Part of a small language model's weights: width 160, vocabulary 512.
MLP neurons of a small language model. Each row is named by its layer, matrix (gate and up: input weights) and neuron, and shows model dimensions 16-111. Each number is 500 + 50 x the weight over its row's rms, rounded and kept within 0 to 999. Numbers have three digits each. A neuron's up and down rows have the sign that makes its largest values positive.
Before each neuron's rows, "fires in" lists the words (lower case) most often at its 100 highest values on Wikipedia text that the model never trained on.

fires in: "or", "original", "and", "organized", "mayor"
L10.gate409:531428516579590413402538526556629503474561461447604547534493549526519545519491486469488539492471557470471506510498538513485505458556480673435475524487536434452542449485550477502542540447482471398523549409538494519584447485493595506493437489557497490454558433462450610523453501451510554557
L10.up409:582542486532532451498483463544485579451608447369523436587542539574534512507508494510455514550478526493557485509473582549494597497511495584349583497514468373532534487494517451483511494554444464546546448440501560508485457490472556548486440594513461536491556564580522519599469494499469541475

fires in: "this", "two", "thompson", "thomas"
L4.gate157:484475596570488531558540484415520494494453476520452487528500420537487562503633520461430488541601605468473490543565476513401529492522519575481493411487472558543485605475535497527436509549538537518572529464520528461529424524482466610452535465397495518479509451541529376501570419444510520474
L4.up157:519503481445537542545477452530524505422515480517424474521455470575455563434534565577393495578477467500548504561416410415566540521469531605491505447537428476436538530508524562446527407547491558484541485472487543474502393509515572474511416413588506598473451414437532421510543440523576511541

fires in: "would", "family", "as", "could", "famous", "though"
L10.gate150:527494518505501416491463464517489576402567474488621481427450513522530565494517516479536490555456561457481449430475472541562419500558403478511514483515502478546522525401588454411496567475480517433550527544460566512513475456507506551500488531483474523467497464525444459572507518483576434573
L10.up150:424504413430488571576474435450480516569490547527495488459461454415488536530539528494393479496496475438498517455511482545496495558585602484443468491536467605481636515485436479511544517456505530420548519387542610490423486448560524491566538468611565570512501420500575598540454480466482529490

fires in: "of", "during", "at", "in", "for"
L9.gate194:414520460584435387495545528415501509583472529502518565469462547491472484463588559546463464521506495462468496539520492592479462559542439522525479542489411540384515562462448502503512498503463505440511557539424602564548573524427546439506510461539473554461457484542498535459395500454555394416
L9.up194:443484608534471493454503453465580500545552394418529510496512497516480437481515499499440584518455504429532521528450553453525495467393526526573487466524491531553502550503541594530347490567476557542492509614545526423594485571506485481548360461537507451455547471441491526470568426419478544484

fires in: "some", "son", "sometimes", "romanian", "thompson", "thomas"
L4.gate212:588432546602569520400357527458471449460503408498581557557497546494472564543522440523443565454479474480521420448424405547359466568475508590432488547538491494498488544515544514539530473522525534455516549411548530497626418545542547547490436490489522459505611516522518523516447388397537498452
L4.up212:480420548495525511421439507531489481509446524417478477554442535574389509522496478457441573436549465491586479557442506477495584474516470517502488506464453513519533463555597533483626495583460493469551548460556413539448585547529452592518579440467376526380457451521556525458519483527538443517

fires in: "as", "season", "video", "office", "individuals"
L5.gate282:523460507509611566478648475535634575472555407540477577446440539432540521535471399522459513394544593500535509442448468590462539448520499522501451502506451537510411537483532512512489523467510538496446496493428521526510418614475560521546440501514467563467588487489460514468451499513484546373
L5.up282:525477416512496506481477453535455441521536473452544586535493510441455550511596493617536472555474450507462490439460438504484564494395470563610415461477513539438516498539436417553453501515506456628465567395478495461498524548437486440534431514573514532496480574526438463537562423503447465473

fires in: "first", "north", "returned", "retired", "returns"
L4.gate28:485415556560486569428586592505475424467539485508472461512511567578529525510510477485549498417519466514470462471493428487533471528517486509473617447556525539482409537474466498479480453517480436452401556482474501472430499511574526515544487573405502442476513545484476575479562476512619530499
L4.up28:493517536498444507644530595534504526522487479480555497488497394522531626476512500442559516442565516470511496539601441465601602545492502529474542525475455410505566484457528546444459564474634447389612435506541396440447516515499545486527416528472514477489431505500558493555541497591550458459

fires in: "of", "by", "peter"
L7.gate409:470544492513477497413563520452503605518484518482456487490471521595507426508545485482603521531492462502656478530448516486522438495523579488495538477562481489485505561616427516421526538559515472462538585513523510424526516497486399635450482451488491463433527409523542437469441530486381463475
L7.up409:464460443528517451520446429488503591459610500487525509480445452533526426453542412534515583548541405456454571440468543365483420569435424502471534497569447516412486416564481545525488543476532444543539544374619521565554556542493535490559519426483554465489535523493463493504566565477479448462

fires in: "as", "away"
L11.gate97:527553460532480567507431599450384504578445495443533531460522573463499548549533491542538524470623391464578535460479600485503499477475585559493553551502498480423491528507399479408438466517466534450489504401553459447615429414523497466558463506447502514469528496554568509528460454399490520518
L11.up97:431511458514489496432501478460480519606530492448453466452474501481473564459561480492525423475601530429462476468531530526510508566501476426433504501436466565484525516549562500527493521397565448401409428452490521521519529416535557529506456505508447554478425588494517556539622508387536511527

fires in: "first", "second", "front"
L2.gate96:476544592477425585529521557540422458435415490471507493473462557567551504408484559489463470496549511458593450505512403521511542537515518536425484617522527513460538525464433439515529497501500533527513490468510430479484426554471457451454504495525549485612557495474455469505410525365500496514
L2.up96:524542546521453467491577483425485560530536409471542544506452420525541453451564536504510417534565478526428515418539396542504468505501496456484564466501392467482553467559500482435424548432604516476547454584454471463352558578458535553494438503521588431536504484476539486483487575572572494513

fires in: "had", "have", "having", "can"
L5.gate2:567550478506456527408623513495549597478458426619514515443446562447478516350460476520501510460471472532436507510551513554514384512556541544472455483472418481531565488317559531535525575460471482448488565464550549487510492525409503510505452577615541529474467582540541452550446439514501454430
L5.up2:457465529518518473557566571523482549563566501514489567482548474433436542641528500483488543500536519407567619471511411490538520516429499504519387547507496528532482519482527484537474533555546477626489375427487597592535453444588548411496570428467576495593469453493465531524543461513451500454

fires in: "by", "from", "as"
L7.gate223:540494432433452433527473460557493560543426491541577518514513487524530517474496470470573496477575497434459446568443550475508532546456408508451510516519492542462444549576493526540502517565563594491485502479564488477522449447479523397435412515539540543536567417478518520596498568487473413417
L7.up223:603445392522501463459534423479541603489574463414451583505516460490566446472551527487445515552554364469564430536459551477511543541465431494555559479497441493565492531523408521515626452483613474485537460462515531546507473551541495566538460496502466573556485528489452560490481497458465440531

fires in: "university", "museum", "company", "performance", "professional", "division"
L7.gate210:502532501584578520495405511505491526552502472538483545525475458449551525525516497528438432551464535505444459498548501543578433510494505496477408547512468539465526530518479543638485535519444525527475534506474499397492522490457520419499523501512489500506420487530464579553496553476493525557
L7.up210:529555487447588558550485486532608488540457537471509441513628553368505488595546449475569419493484475404502441475481487464495531439489509509555523591494494415487508470512571451456496469530410481491480474468494517519452484512449465480567566592575495506548461476550397499515474499568454452598

fires in: "during", "december", "decided", "decommissioned"
L4.gate17:527498458511543436546553507610500506492487437561584481465540605522516537507561447496488391434498528498407458497506512507540507493464489439514471509495478382476534538498491568511579434569453500411527526536538513516493536475462443523461468553457491469490527486459493483543407606415567517525
L4.up17:493577452430468554480561539524495537582490400547594479562493510457532504514502456431537405486493526476448440482508496452458497495361563489546501507493494524532523522410511515470491445553453511540506517413473421544453511527504494465492484499520582502547498567582506490477476582438549443426

fires in: "a", "after", "as", "according", "at", "about"
L8.gate46:492506481476507484475472489536455446509448466522583514474521487410532490465501483568492397488497523534507494487517528455464490494498522513482528569482584554483560467507471425526443575544432494467523492529510450545468605567569531632445552480568435454508390495503519519581517491488513584470
L8.up46:554439535555446477539459495469546502513588471491561483503436432539462352453479600515527476425513441581501483514447419519493530508542522436511453505454486467512581551539523388480516572552540507509515517510596537496434490486455486494464609524541527552384499527455425542529514536475400501483

fires in: "of", "on", "s"
L7.gate170:535524414617416478400553513461472526467420463457488493430488499513459511491496575557513472528378538482504515434460506426492527564506503547488497546482579524469494464577474558503483529453536428533506533513493510528499476467560549479459463483572511477480574412526561532450422537554516612505
L7.up170:494429467542495446394569432521494422515488477586431607509448597453514461493494514568529505581514547515484556454482511581452531448510439497534464449468416519481521524414488500574446483461417603451485555463587463443556563607495583486478493562498511528501483429561435532465464488446488623518

fires in: "film", "until", "children", "films"
L4.gate401:469374482556434454448514447535455566532472578584520558597554509462555423405552488528438496464386494533536467497465542500433519544516574533425495430483490624513445560527445479464519450458568559499506459505451443507514480453566474451490449490548449547519479433428467562433416543445487514603
L4.up401:495465498567456451591455482477583582575513507513473616542560526566506489355457471519509458478481464518598414431521519483458537407545578445563510521439522493570462519552511461574465457488514484495476526474479480523564463427554531549497516504435382471570427501506412550559475556488533550497

fires in: "united", "politician", "political"
L2.gate179:571515532419562511468513510490545492560441460456539426437473495473479407503461552473455545450566479484423401641547560438381521507456492596494548457479523424467485507547433475496518561547452404554504568560468557572515472386549554496569432486482526531465453586513477559460489517413481536501
L2.up179:524435560426409531536437441541522489526400487529511520460450512557495477499508509551447599525504523567519544512601392499470471624489512549475467439598441492469621502520451446490550481505529474492470520409446576511437618422548513359547452539569499424554503545500460519549505435448509573353

fires in: "the", "they", "there"
L5.gate138:564549528558557530585537461513461571464519427490470566389450496529486527469523504576447453418449521458524530589519417579422423424503523527432442483499414535486501551462503532488462559471400503571497570501492492470472541503459449565442596518495555497447484570527505584509481449531405458530
L5.up138:448555504581454610467557476501559544584471453479586539460517525506524470481486540420541434508501573575534493481521570463456405479493584481570506498474498485497540526467499460518555498490528436594542495567503492443568406438372538487515490562453516511484428522539477415525539513502402492502

fires in: "film", "films", "second", "soviet"
L11.gate413:425448469609406426530456450504349431462536495572528462563495518460563491563527454547437516451503562533496385511465485596421422432512469542540487463517550445500536453437485528474564482462396495592400523491507523478486495487415484470529441506578470538512505535512611517520394537524514514507
L11.up413:552566528467547496468438568539454530449531516464503501545465539411444462481489483421467537443408453544482475469656524491392394471538480465528512534499623526529526498502535475510525532476518574483517444513471375471605505421568496544397515480390493518614578533503418498566490527446460475483

fires in: "american", "music", "america", "used"
L2.gate278:552507568472558539548534456515511438398415514556497474591519575438521419455552480525455429497414410542519454450375492532538543517633425373553574520478542522513530440554456485464564499464536461478454406406542524503494493548580490464469590485454540502482587518551444483502475520473436574524
L2.up278:562497541426430460517535440537546409443478542534439451588487405446541481496485511563431479499480524478521542452520417477484497432496416430499499539464487466508525496536509547566562488538475494497512562508570500536547515550555544442444562593504507523531513479544414494513493492545449603465

fires in: "first", "french", "front"
L4.gate195:465499509429515463550430596511555461414506467523431509496575523546497477490450473521567536494552532651491446451509466510478498524551473453433440393472584488491588475459475474462525507476469521482558538498546528508464488541613547487514459492486473538491513514448561521605422567418499526446
L4.up195:425536582398541521574557498529518546436560457465544577544485427610491565508656517438470465580471511492456475475500467494497470478523460561557470483550529361438512461524500443561483473430518378486614428533490475428479532497460490379493536491519548496518495490447582464562463542516463521582

fires in: "first", "against", "life"
L12.gate358:395547445584462466570470573519530514440477345519466526430447501585520536627394560550589493482472499553446492528454453513527517499482439445519490482554527533576486493464494506609487476501482435384560516438486451497534486548554528522386523559424524572536472530443387456543526569417473428474
L12.up358:539445430503457427393502502516508446497509598496507492422485488469470490428460503514530488479454530503531538419464423483432526533596537511459385548433451528468418575470392515540622549482469431429557454509533489523542484501455492414436534502514568475509517522468582559514478461572513493481

fires in: "during", "division", "individuals"
L4.gate224:520465537578496469493469447577527477532443477471518622463427383454522464543447513467511426500495561482540419524436477596475430507528567524471515494496532518563456561515556521393460475582479557492326493547487475475513489492498479606488450508500532556553541488461498484602573533533451495511
L4.up224:522544466433613608535507535558472556528489505440504526512545446499549495537536446489503452521527496426437374477510444423515440576401476510542412453598538530474599524491475477509443454492418535497528482533482494467467507492533485508477495507393464518557408516501402437467517492402453464515

fires in: "first", "to", "during", "for"
L12.gate392:486461484490377483589487486575474549480520434483431559567513528567519526517464591464492585489476541506621385577519482505496432528437451464409464475520552527549489545489503540457492534468519493421537560443475523480571469547441503484484528556555524474550572504533448464474473521446497464442
L12.up392:482508511581519479498402472633480536485579498497464488474543540501512504549486505505567522535558482482496514488483485451463546462668451517523486505472525621436506661465437450474468477557525510503576535516484496519455464500567410472524497463525443545555553467592500455490536501553374431413

fires in: "she", "his", "writing", "however", "written", "in"
L5.gate153:468566528504435524515410536462523559472575530629525490530446464509489556516587609511457519428487474457525502464504526429431453512493503571537396444491410523462540479434541492577530505547495480513527503522515537452595545542521499485532506484547512574483576517505447461568579418538444484495
L5.up153:561580553553449517484490507501462617539466450528483496554573485496423529500551442525412484431564562511426538510558541537476525540519441517489493564460457544579559521429496501580441576462518464405588546482495499516476534500582470452562513470447501456453557467540352459455442386463523478441

fires in: "university", "just", "justice"
L5.gate93:496558514595476483443444524562577484457543616556575493506508552442606562509517513404520527482498489448517416450505501408451477552448505457408569559488576557483506504512495513518583598497468590506557459517489490455442473546607514546512527486512529504517571537511365445483601532427482521397
L5.up93:500567531475405539470475481511513596487467474522528534466568506452467524494514464550480648505565533509510535634404458415528481473439449504427501577550535478511409444491493511611590547593477483571585569490479501538531452483464531584520541487522474527502537440574556533477497479464481475516

fires in: "it", "its", "may", "itself", "either", "mayor"
L4.gate59:433465462489402542508437513563446450419508446550529486461517471492526455507473572542488478488458576467484551467403545516561463500500491502488426518600533449455434448539492438525587575420477482481525392470563551527562574478566536537505497500481486524516628427516456528598492512517585567430
L4.up59:506466497442454491604609556586405464440390539519448562379517528536486474470574427531482482509487496553521517595473428432500446572391550598399473499526393484549553503406552450450449506483526544506555549580461551495512424476526588453569548472461430537487392503444485492642482599541484556520

fires in: "during", "among", "along", "alongside", "within", "over"
L8.gate196:538488482524452461470506503472590482488501535555480539489520524562490455507477423453530538559490436627496543467502547455444537510477520559506550560523580551447390523376526529524639535518467514564501504480503465466595415438539539442421410501537541454519560472519516497422521433521442474316
L8.up196:511461517464414437525455503471586471515542504529550451413502468624517522574557537461470503494494522477561401447444492494561491536389502479516484480533506560498503430523529376580545543533501524539498429501411562535508474442539570467439580537472479492432495518511458597550524454445504507442

fires in: "united", "april", "republican", "public", "republic", "apps"
L5.gate112:442418475457519472508500410499497496584512487413494533530497408536452519474477532597468459479578480522418385503421527442433576302494510448477520552483508514366452481467368441525458538552486475458512464535454515536473538544573509514490479528589600458517574495501478511519558476510510551450
L5.up112:502550474497458445552506536545544562549397494543501517611528471479495519459480467591434491539463481612483523481482466426505377446565597493451436519563541485517579525429521494518369549481486535523594516620510483472500566436441487491550443509427519536450568531559478554521476482453535597511

fires in: "year", "years", "yards", "y", "jersey"
L2.gate95:492520517473449513436428470541518506511405488530457499525545570535483493559509419485474462526450482570453552519479587441439430500474503475391446523459480575464536435504546515476518445458454508520458487508516507434498518625502526533464474488474521456579441422493514514510499425556525432550
L2.up95:516460549540474495400565387396477539632498490422546442515610540501432460537549521451498487474479460555545538503577613455468476525552467520472421514503525588520524523529544557520527461516545477521520506519436397509448522647435502389443539596510465402548551546466472466571506503535508498431

fires in: "not", "would", "could", "will", "called"
L2.gate69:435466531493412543510470520530488533532576450434518509420515501509455504468548537591536463410546518448403539439407422547606513435515523449523577448440505509514578545503447465482571459515458418439433475577502575595526467540502620480501583519476446516575506482450512494490499520466579550551
L2.up69:461510444412473494476445526437537540482449552495526453516475457462510513417487512519522551417556438466522496505446493556633561507478510456566389524524564506515574489472450481537485502586539540506438498470589554541459493510516506451551503521522438515536571507473520432525518636543469530596

fires in: "are", "by", "area"
L4.gate302:504440466483546511441532499488439593561587549481531484574559487487489543545510465527466479436516524514504484479575514556448504453564541533557468474532459497420575536443439540562526606567403444548482467449482469408551517470626522496474448418387511544450499481495542451485497544425500428457
L4.up302:490516422480493506475555432448441489462526544484553525552559497521477499515514494397566520488510443586502447539489536529440442553532542543390387510449505427380573534491413579469489582438476499482477535456461559507482579450503465427462594513446499476538546460519467464594450588520471474424

fires in: "been", "being", "during", "began", "before", "be"
L12.gate90:496517509489681407430490441549534524472408462384522533562461593468557485493455386546454522513519404492599482452523615543504469483459432504468425542551556563483541564461434500493449476515547394555461590489513471592499441470537489531567466612510568503526499501540544524494466493421495502546
L12.up90:469456395550564510499534541488453496544474447480570476545480485470503524519400491494475446596463443462466477522578562470511449473515392494517514610609467451511510426553553401519554560558431550601472593401488499537489465450434492479565497441479543414427515523518465600508450445579541516429

fires in: "university", "village", "video"
L4.gate410:420470532551471507532488528496553454491503486512572462576489493519528521381471496520577507470521472433480459495475497489536482486423499531384555578397484489515603568437517524493552494466512501527442550557403443473536484526468570561406518475521437496579508569513418557416594493502524593516
L4.up410:443441568545425435567523401552555427451479544503530581502451474502360470515553521592401478502522476554410468529552546499554559443506570522526388589558512498446545470452495460546462583476480537551513617455472492537475543490518465537475578466485510491496381548500517550487529446493480504452

fires in: "family", "population", "would", "could", "championship", "villegas"
L5.gate417:421500496469521498564467467539515559518434574430511504498469470412434522497491561482568523457506573388516475522500495498426466536455459481425483543482532574539461573479534487523550498520481582492488331507551553579482453511473505421552569544552451489457442587498422482533548588501459487587
L5.up417:545467519443452513558510432469483539478530457496482492529486538588529656543523474451447479548500518499559441528517454525571461561474593460543550614449506495455433380537401469480502522438375546485480555466489505437462520603495478540412535525409479503477432488522549455489512524453537399618

fires in: "their", "his", "s"
L4.gate404:540511578484517535456394497594521498417515467525606503539430549394478522520586492502608459571416463468475484429463468452435541470458583506481562483535548531380435547511451512465480459543520472476470491532525510508521447522606594533460476491450475434442535514514496575471520480430514540527
L4.up404:534532504533553432532365593538493484503419469554533491505506514543456467444560516531565492494457471486571581495451529465562477423465551470523429424448511528457507518433458538438576482474531440566479513525508571558590458586496583455519425504563508522503518552549415534517485476524475487506

fires in: "or", "ii", "original", "iii", "influence", "organized"
L4.gate365:528462571458457504521530487479480520472465503490489551508480495557519465495535484446549508571527514566443501559412464548417539464542473483494557427395477392501465511485644479522551519436493430493510507520613538500498543534451484585549594566520577448471457470541410431475435500488570495510
L4.up365:544480533513589485519407464470519570466519476437603469489440477492470504486525555405433603502548537562558496502466485494415421430545462622514545494488466466508538450458441489520469478428472504540470425411462590480437431504500542540496622483534570545486411533580426493464460485610566562408

fires in: "in"
L8.gate5:445518466528492540377545456515601492528493502499516569495551508541467525462522617477554561470429518594514535530555448444390406559484420484504501621488469530406553504502507595525528514581494566455521403578541541467499534483479538468451463542425509443444568560492474559516528495505456476505
L8.up5:457549443397506569482492462470552530473533514425467505475475483460470539501468506560572553537532435535495487528570530554576587461421540528537561484527555526464457503593448487440506438493417528533603493513512488531505502448514619501569466545579559437469543516529500434495417455509475551398

fires in: "made", "have", "including", "could", "included"
L11.gate392:530486499530448582588487559392488475487441470502526456499483495466577444559519478448552517477469492571460461452450530544462570469519493447490440505568499442558488548553544518427477522567445542510485525638505534530477486483540480531419582604568406479447506525452510542455453436539499541535
L11.up392:556493524473531532509473562441448507466490461480531536554563538556471515413490507511406466499500454536570514515545513520441466507471496502505457492518486520586483528449543454465591539496511548507458526456463517464552498589394421508433533504547474534521436534525540546565553525526499534615

fires in: "township", "town", "northern", "000", "involving"
L5.gate73:551602440445523531556479561494508620451526524456591500597514533554437501453552563509433424529497554441412519482503524502483492452549524533538363487469449494487511524462405459523563464533507498495630546555481569526503463472538455435509406415447517590581476481409546569506472529421579448466
L5.up73:549508345542640520506468526469496483460468551522480419564515550469459488513394452515463524533491546519453474453429502522494551561531476515426436574539463442483570436519481533528482509561447511522515452486563485521467472471496546424610461515553607531495476599502461519496524527424440528520

fires in: "over", "during", "around", "requirements"
L8.gate299:531550532541396543403578542424546546541469432516529489544521451616518453432445496565477537569483537586449516471495432618523470537527528470572521540539527502422534527532406526479516507483454483428520509474567463486471512490468510421472457447525541440515600493483561514411539513508442419486
L8.up299:475451611442541485418576582510408482572459503551526517493558414491516475494517492504509455499463459534501497417547522563460457518490560502476470613531560474504475520442418505513462553534510434503475489442403557447567521528585529416442544459490556413487577435585545571494507424512519498511

fires in: "in", "system"
L4.gate4:461510519535418463517446544531488377548473533499507569554541435524454547412512595461540475486513558512443497593498559507520442588489505446559574590551489487489531574500468576576423470565474463534600561473498531447465458548490494399533514514466493419544523510504585565544611491469431520546
L4.up4:411579496410422472492497486479545496566506542510488567554449505442417502453488591436591542485502467577577441533436561456501447548580452502480505593478517491542544585439459549475516510604486428553645562495436536470452471544502494440502536509507503442554476469479535434416452470478539507509

fires in: "of", "on"
L4.gate430:555571487508462591566534523441451508432536502487511622438528507473440542478540499408560453503395447548509515506469485546475505498452541454448492482461434485445432448475539581460549524467421491398511509533491574487571551406557594513524439485520530457560557470512521548412461469505505522425
L4.up430:401425423492418465502539438498475443472518481502511462660532557540556429505532539615545542403516554461422481415479489461535459471472485535573545484556494532481470489507405498582453486466460426512552479457529499491443478489492475479499438455578526524446492484502523499524560483455478590530

fires in: "as"
L4.gate311:476501511496560486497489521453460432488415525440435546533523483478453525482481453490508522581552521467457565471451532556606509541572531545507487501548445451521495427494459544576514445537460454510486532455548474574467451540585589455510561582549467564482425513523631513501464516393479482561
L4.up311:582576531456526550489509443383518484560448457450480522453524545536484469507417558500530508528517540452424555467582547544562474571514498442540550530502433567578502446447544621476601484474489506526468478499520609506562591494481574514499519492492483595537445459436484544581542477496534498531

fires in: "his", "preceded", "a", "stadium"
L11.gate359:460467604511482424636481534527538557395509476460580506437416547479586522491522372436499443437568452455550586506498586504420447512447512528482460519577525568426416497486390524511562432474450493500482535582465424511516540513547472484438490440495491493470471560506553548482556480616511537466
L11.up359:593531528476536476471494546515426401557539456496551574476493482502453541521613468480486488566497645462467590396418507528494590484489484501481539507472571502479571480461588566441448417532506556434540510545441515563498526508458461433457487521616464493391452561475524477494506507536496497549

fires in: "as", "is", "to"
L12.gate443:532485464556602578526518460509465540579484424460498567479545556503507472481523517470471453527573478508530411558467510612478583524513512545581556507454522461474492517517504432471442541479495494495523447387509588463526506595506434390591518545466477479547489540537460563527564436427543495484
L12.up443:566500393513520521489548554481540549563467504544484490525429531479483509481556535525522423542484447589531586524473525564474452544536526441495424497537613504532491498518478504526382488546543485461538479509515590485556491398542502530536518535513465539462460456355546561511582450480460569569

fires in: "she", "would", "made", "married", "could"
L11.gate30:491500587444501595535563421450529538460479378535556460499456482484519486501503432592461477538540458415499471504527566543549481467490498517456462481545556482514437514497488524647538459611499599491495514547528444490471491422430399551582493568571453528524538390435442452521445457462508638466
L11.up30:449420466491540507591454503481530536477521502481460467491389465433510611397562536491422429481551522551492442388542405566515599476436583419471453536526398489474509527433516465548453522514481538430483584479557528510505594459595536543460636529479471538552424456460518507593572559501529595467

fires in: "had", "being", "having", "becoming"
L4.gate206:575600514488375451473503443508547580560480433509445437401474551455555575425426471523457461584484487396506462514556503520528440509409495507484502496475517527543468471467544543435634472483497468568443556463506591503498468549436456495505408573609538531547473597493387507528488488573455381553
L4.up206:530510463489493558494471471543487514534562482522517483382473525496476547382477472540531592525617605563631465563469487495503502474485543480487507500483466453448413531495542532437519467481568397538444510576528487484452456518541491502514437532567402474482559537576467406510555456517576389450

fires in: "who", "which", "length", "angeles", "while", "northern"
L11.gate93:549470518503535555554531578562513500496510375417569475500510463555442385495552548504539576531606515491471515512506472445511494562447530478553506542493470527514576448506403554517554514499387515492570443429523514474549499503486538527438551461473500536524512466494512545551495435459492546540
L11.up93:448486528450477461452494535461577457462572488478540558507510506597517481499527530492393451540570531515377394507534463513498459643446548538479465458443538544499502485499393510468540460524525428494519478528531475522499536551561482506464566544502521539519386579468511511432447509585485510529

fires in: "it", "there", "its", "alternative", "without"
L7.gate40:533539436562474503482542527549571504528493483538550501496537507495449439522417489433493559534480589518584507482447579524500411571458510476495426480431467524345381550410512559549494509537511508494562438415506557559600516445517545499521447410544460567496559414513457403431499521605508562504
L7.up40:584513497454500524535607534541549520608505479587428447462537426559453482423458443565463515489439560534513569578419547529505440515464500461414370442583534518472542465505565550459444549482442442460431501456534408572538519560475535476498524534476576512534586555494559425507481512366520589423

fires in: "was", "were", "would", "could", "had", "might"
L12.gate203:517431507506408418477512482485466588480445585509586495505492548457568571543452503522410513482509471487572495467534464498345469519463601482475516566440539539423501470467514471538573610506470521573439411547471531541502481504595501427568610535450505424461461486479578532529500462540488446572
L12.up203:580475540433492547471490464414423502537439418458517576498603529449454468410381499493449520534407480524529439560480558444476494517552463551497499487491492632530622446586470508523491524481521514497479558498558542460454522593528561520503467537472533485510506497449499475632527497537580481496

fires in: "ii", "iii", "award", "research", "awards", "area"
L9.gate406:484497512432485474580430381447518486499509504498481519539462524486367532552448504529472520488409459591564495490445506510459553436490515569496559452459391456448536597475572490492482555465433531453414508481564521420511531531533522510563489447524577465602497571586530530494432428496429502603
L9.up406:448441472530508532516479459565529522466527530523501634512403581544436448509564504405470539540494443445507478609455454518485462440471571574560439442511479427509549548440509485504504582394481508537403466468541496575510482577529560460519508446525496542570480516538395418438415636452406507556

fires in: "as"
L4.gate409:507568477482422467505494459483528383504505438523435562487582536444488490476484422479461420549515426515507491491480500537500558419515394542507516478467424495566463465615548570460523480559457529515480591433461589528545515453537437489578575513524522566464499540517554576622551502479531439466
L4.up409:505469397546558489468462432586575428497530494485516487473572373377498531393529475552512534465513451411541492535524529493571428539519502459554563641514440550551448603475498498449550563571489539563481486547478435503464446431539401564546466541464437487528531528549485414541528545434518561443

fires in: "who", "which", "while", "whose"
L8.gate138:410423560539613488510434517508473457566559438430486533564483501476468499559431419491526493492469508568423482479525519443445393495458512492503507494483557453482471506485528662515497489505471462451510519544495600476504572466501529499484473387553462572477517542488477506527503473582496448493
L8.up138:514539501478421477445533515496561491517564460479533569540442492536538575504575513497446515530528493496417425522493470470511472541521599574545576503559461500511482501496478437535431491573499506579490438466425595437512463583508546430444547446511577452596510490493486559585500483480452521541

fires in: "and", "who", "which", "the", "league", "company"
L10.gate313:562483435505520549580531490505518543441527449421404541424529512395460508483533602528477395391458473555491501544596496483392463526439560546503558534529494526491489507466448529488545533403499457579465571573450496489564472547569476512484578505548368476523507480527544559541407486506535506595
L10.up313:418530472517590527482597434439420584494522567472504533443497464481471544558516441530547457480533460533516440452484525560545473500435583489557523645497560516491435480408466472554527485549497498594526555522457500461502430531494484534521458469485541483535480452513564481453476510449535509536

fires in: "on", "against", "to", "alongside", "are", "outside"
L8.gate282:472458506504517495502464580478453524556483455441470473444461525543494554496476518460516490449419488502519530532538567603436486421550495535502593495537576444466460497471481536592445583497465478371478459480477548538581453522516519440521467582401599487464565512518485494535529578497425438553
L8.up282:538509498612447446567581507502441601464427518567499457435577453570504570437469399494502512472438458523487468440483610550444479536490447564500507445476527499480491480552505485464505505377494500490506483540546627464487591571458496580481561492434501581482577435466600481443502504436478510484